{"num_hidden_layers": 15, "hidden_size": 192, "num_attention_heads": 2, "num_key_value_heads": 2, "head_dim": 96, "intermediate_size": 768, "vocab_size": 32000, "hidden_act": "gelu", "norm": "layernorm", "norm_place": "pre", "norm_eps": 1e-05, "positions": "learned", "qk_norm": false, "attn_scale": 0.102, "bias": "none", "tie_word_embeddings": true, "parallel_block": false, "init": "normal", "init_std_qkv": 0.0361, "init_std_o": 0.0066, "init_std_up": 0.0361, "init_std_down": 0.0066, "optimizer": "adamw", "learning_rate": 0.00181, "lr_mult_o": 0.847, "beta1": 0.9, "beta2": 0.95, "lr_head": 0.00737, "max_grad_norm": 1.0, "warmup_steps": 211, "schedule": "wsd", "decay_fraction": 0.772, "decay_shape": "linear", "final_lr_fraction": 0.02, "batch_tokens": 65536, "max_seq_len": 256, "doc_mask": true, "train_tokens": 868200000, "max_steps": 13248, "dataset": "wikipedia_en"}
MLP neurons of a small language model. Each row is named by its layer, matrix (up: input weights) and neuron, and shows model dimensions 96-159. Each number is 200 + 30 x the weight over its row's rms, rounded and kept within 0 to 999.
A block is one neuron, or neurons of one layer that tend to fire together. Before each block is what it responds to, as a language model described it from the Wikipedia text at the highest values.

Description: Column-divider pipes and header separator runs in markdown tables, e.g. the "---|---|---|---|" line under headers, or " |" after a first cell in sports or discography tables.
L4.up1,222,218,203,192,188,212,184,211,240,203,170,221,176,221,210,156,233,193,243,196,212,181,249,185,217,250,177,144,279,185,196,198,203,190,251,181,183,189,247,200,214,211,238,177,162,180,199,244,189,203,215,232,165,151,200,157,221,157,150,221,192,199,232,147
L4.up21,181,210,189,236,203,188,213,176,199,205,228,243,188,161,238,152,191,196,258,236,216,204,210,258,213,246,182,201,206,215,195,174,235,217,252,183,208,189,198,175,197,206,201,196,255,178,193,164,220,154,194,217,228,117,196,218,215,192,162,223,180,212,219,164
L4.up157,213,131,227,210,199,252,183,151,158,162,221,261,157,221,228,240,226,238,206,231,206,238,170,225,233,195,152,210,188,189,209,237,203,190,228,168,165,172,235,201,171,204,197,206,220,188,213,207,248,198,168,201,231,166,215,206,202,174,139,265,194,187,163,183
L4.up258,226,154,177,179,194,198,194,176,254,229,192,219,154,203,284,159,196,242,243,208,255,152,186,225,217,231,204,208,194,219,188,189,160,178,209,219,171,223,175,209,186,190,257,190,178,185,210,265,195,202,175,251,188,159,186,186,235,202,154,279,224,223,198,185
L4.up325,191,210,254,158,186,205,151,214,205,176,178,201,156,159,218,172,194,161,265,193,220,166,213,187,196,221,188,164,207,221,204,278,243,197,280,232,244,219,237,219,190,200,186,213,197,167,175,212,195,174,202,216,164,169,204,207,239,139,169,214,185,196,234,203
L4.up476,190,147,186,230,215,200,201,185,186,155,242,228,178,185,256,204,191,252,181,255,214,170,223,200,213,166,215,211,209,220,182,208,221,205,189,191,211,219,233,196,241,203,171,234,166,164,187,190,241,169,147,262,220,193,256,194,205,206,244,274,233,178,186,180
L4.up539,201,163,172,267,185,233,183,188,208,184,212,181,129,200,211,163,234,188,231,187,159,175,196,222,210,184,203,231,233,194,182,187,160,248,206,265,169,204,227,203,166,227,263,166,228,226,210,194,219,176,202,232,239,170,224,237,194,221,126,243,234,230,211,216
L4.up752,212,157,243,211,177,167,193,200,219,162,224,234,187,199,193,179,251,168,231,208,226,164,227,168,207,232,198,182,190,206,173,196,179,163,214,190,211,147,213,170,180,226,254,168,186,190,212,225,230,164,218,204,160,135,217,212,170,193,153,212,241,209,283,165

Description: First token of a templated heading, table cell or list field in formulaic Wikipedia text, e.g. "Early life", "Total |", "The racial makeup".
L7.up175,181,171,181,202,160,237,151,165,229,171,175,170,198,204,180,241,193,156,265,186,210,218,239,248,213,222,190,207,231,223,156,206,215,210,241,207,211,206,186,187,160,222,212,181,183,174,183,227,189,171,195,189,216,208,205,236,225,241,139,243,272,225,258,199

Description: Label words opening a Wikipedia infobox line or table cell, before a colon or pipe: Gold medal, Sovereign state, Succeeded by, Total length; also year-range endings.
L6.up7,201,201,189,203,200,206,202,211,210,145,283,202,220,219,256,253,190,150,273,217,165,249,192,216,217,247,184,278,178,198,191,202,173,186,207,193,151,178,188,222,178,192,205,228,187,200,214,213,239,199,210,192,187,193,200,247,189,151,190,169,241,209,194,201
L6.up11,242,201,176,200,176,219,168,194,256,163,273,208,226,177,189,245,194,178,257,219,270,212,192,231,217,214,181,174,150,182,171,221,200,229,208,176,181,161,247,155,193,193,168,279,206,178,240,210,202,178,200,181,166,167,184,237,150,172,195,208,187,220,198,242
L6.up402,265,214,182,133,198,208,175,213,264,182,181,211,189,207,226,228,206,140,202,216,162,174,214,237,208,189,180,213,197,187,169,237,221,164,289,237,218,284,206,182,218,199,188,220,197,185,232,185,166,245,228,216,220,203,195,235,196,179,167,185,181,204,225,176
L6.up413,245,155,208,201,180,226,132,203,242,174,191,184,167,202,234,233,219,144,231,217,199,181,196,266,215,187,215,175,223,212,166,227,244,236,208,226,194,180,192,195,197,190,177,212,173,144,227,205,239,174,219,161,184,214,232,235,187,166,164,219,226,219,260,178
L6.up472,203,188,208,195,249,171,184,171,251,177,191,182,142,151,190,227,162,174,247,266,203,196,208,245,234,192,200,227,223,226,204,211,189,202,186,207,241,268,236,177,232,196,213,226,132,144,218,187,236,201,212,222,193,249,213,203,207,166,149,195,203,259,182,180
L6.up556,236,202,148,209,198,229,166,166,253,196,239,216,194,217,225,210,181,179,248,252,200,192,202,213,226,182,183,215,214,223,178,209,170,169,175,165,209,217,241,159,171,239,175,228,142,184,205,197,245,157,210,215,247,195,181,204,195,206,164,209,235,189,214,203
L6.up580,253,213,156,222,157,201,166,243,175,171,251,200,152,265,221,213,165,142,207,208,211,165,247,244,228,187,150,229,159,168,166,224,220,245,213,188,239,245,177,209,183,217,211,285,185,141,262,190,253,174,222,225,192,158,211,238,223,187,190,201,196,244,207,182
L6.up582,272,194,196,235,183,244,198,192,203,201,178,177,221,182,201,242,168,249,207,193,203,221,196,236,222,244,204,200,180,188,166,284,193,182,220,137,166,146,239,219,202,221,196,222,222,143,213,174,173,182,193,211,174,181,171,211,223,165,175,193,156,169,169,204

Description: Field-name words and separator tokens (colons, pipes, dashes) in infoboxes, tables and key–value lists, such as "Postal code:", "| 1979 |" and "Superfamily:".
L6.up34,192,221,153,206,163,222,202,157,231,206,210,181,198,212,248,234,172,256,256,250,225,249,244,194,201,245,178,230,231,218,227,182,191,236,271,206,164,207,208,189,170,186,208,192,146,175,161,136,209,164,203,200,201,204,203,233,215,189,130,229,229,213,150,183
L6.up47,200,154,152,183,202,186,197,186,182,175,250,192,177,215,204,137,203,225,216,188,192,211,274,247,208,214,145,189,255,208,239,161,186,257,192,228,203,164,191,177,184,196,224,240,184,197,192,190,209,141,172,197,197,169,251,210,220,160,202,256,161,246,201,177
L6.up169,247,208,182,179,197,200,223,184,188,225,189,214,193,178,230,180,200,206,180,182,192,203,174,282,212,200,186,205,197,219,204,246,247,268,253,180,199,222,181,201,182,213,200,200,47,173,189,180,178,190,204,213,163,174,233,227,246,177,143,253,201,226,196,184
L6.up206,250,143,164,203,187,192,198,228,154,202,259,189,150,255,253,168,177,195,243,225,186,207,239,263,219,195,153,221,192,171,200,180,232,247,176,201,219,195,203,226,216,224,206,208,209,174,215,161,231,188,208,186,160,181,188,239,261,159,203,248,165,241,171,152
L6.up231,225,163,205,207,202,162,168,146,236,150,191,204,181,184,187,225,169,212,216,194,205,199,224,247,208,219,187,217,228,187,167,256,194,199,272,224,215,172,188,211,188,211,230,175,186,158,195,173,214,183,165,211,222,212,268,230,237,197,156,241,189,227,202,163
L6.up255,229,189,165,222,208,175,198,178,230,230,165,256,170,188,236,227,197,189,206,183,221,256,195,251,210,198,193,199,206,260,233,177,208,220,237,155,168,209,212,204,232,205,228,230,137,153,212,186,194,179,205,171,149,224,224,210,252,127,217,204,196,219,191,193
L6.up440,199,218,170,185,266,167,182,219,209,186,180,209,221,205,239,231,181,213,206,199,197,208,200,185,178,170,185,221,172,201,219,167,176,213,208,183,191,187,252,212,234,189,183,243,232,133,218,205,174,247,208,268,146,226,200,196,235,219,166,181,263,252,215,172
L6.up641,240,199,190,207,294,180,213,162,263,217,173,191,200,210,227,250,186,197,210,242,182,256,210,262,238,191,221,229,226,254,168,177,172,194,193,182,220,184,196,229,163,208,186,247,138,145,219,167,202,170,147,169,221,253,191,234,217,170,214,207,166,179,216,167

Description: Line-initial dashes starting infobox or list entries like "- Country:", "- Family:", "- Branch:", plus weaker hits on is/a/at in article-opening definitions.
L4.up65,226,165,229,178,263,228,183,212,205,196,197,169,212,189,188,253,186,217,226,202,187,233,223,195,214,246,189,192,258,223,165,186,243,189,246,168,227,212,270,208,187,202,138,170,234,185,180,229,259,166,201,204,216,166,218,230,201,229,172,205,189,253,208,189
L4.up284,281,134,165,177,193,205,183,190,206,221,206,195,216,212,220,190,199,174,219,213,176,248,242,205,217,214,176,215,183,172,159,219,206,198,242,206,146,173,190,165,186,197,205,212,248,169,234,239,201,166,196,209,211,162,182,226,209,168,169,248,250,220,205,180
L4.up292,217,220,213,177,239,201,166,202,270,154,181,213,141,172,241,197,220,206,205,176,244,264,185,233,196,201,154,174,170,214,172,198,193,267,229,199,153,210,188,221,216,188,206,158,179,206,223,165,205,168,178,188,215,207,213,205,234,205,149,204,164,211,192,216
L4.up444,267,196,252,212,222,174,181,234,222,171,151,248,211,181,237,204,205,208,205,219,184,207,145,231,219,231,188,165,179,155,150,201,199,192,209,186,253,207,208,191,237,189,206,209,184,184,178,158,213,181,170,146,204,214,217,224,200,180,207,259,259,256,207,191
L4.up502,249,180,240,188,237,256,206,245,231,185,203,176,181,216,293,215,174,165,211,276,224,221,190,262,218,244,162,209,187,176,162,200,211,228,229,206,202,208,191,184,246,195,186,253,196,218,185,216,201,203,183,179,205,172,253,215,194,179,159,266,200,242,212,185
L4.up647,258,143,223,189,232,210,196,254,236,121,250,204,193,189,252,252,210,177,230,212,175,214,205,239,203,258,201,230,214,247,146,204,240,194,240,198,212,230,196,191,255,211,214,178,152,197,130,191,197,201,215,202,184,206,194,194,213,211,194,245,251,252,218,196
L4.up655,214,179,168,183,214,200,165,166,188,240,194,210,176,223,205,201,225,183,201,215,197,212,248,273,228,248,155,205,212,226,194,167,194,191,201,207,221,170,217,215,175,205,210,191,207,154,197,196,279,163,166,214,250,187,204,254,234,170,178,263,234,249,187,167
L4.up744,259,188,180,204,240,249,173,142,238,194,214,196,141,191,237,223,220,203,208,210,259,227,189,246,237,269,122,184,165,229,226,225,194,228,171,168,158,191,223,196,175,203,191,196,153,173,218,230,247,191,149,208,219,218,199,230,193,230,181,248,161,243,201,171

Description: Opening token of a new item or parallel clause: list dashes, indented scorer lines, quote-attribution em-dashes, and words like in, because after and/while.
L7.up180,211,179,209,193,252,228,162,158,183,204,165,220,201,187,130,261,168,224,192,233,238,221,266,220,234,202,145,167,216,238,195,215,193,196,210,204,156,206,186,184,182,221,196,185,152,183,189,167,202,198,203,173,177,140,262,263,190,178,204,222,231,214,201,186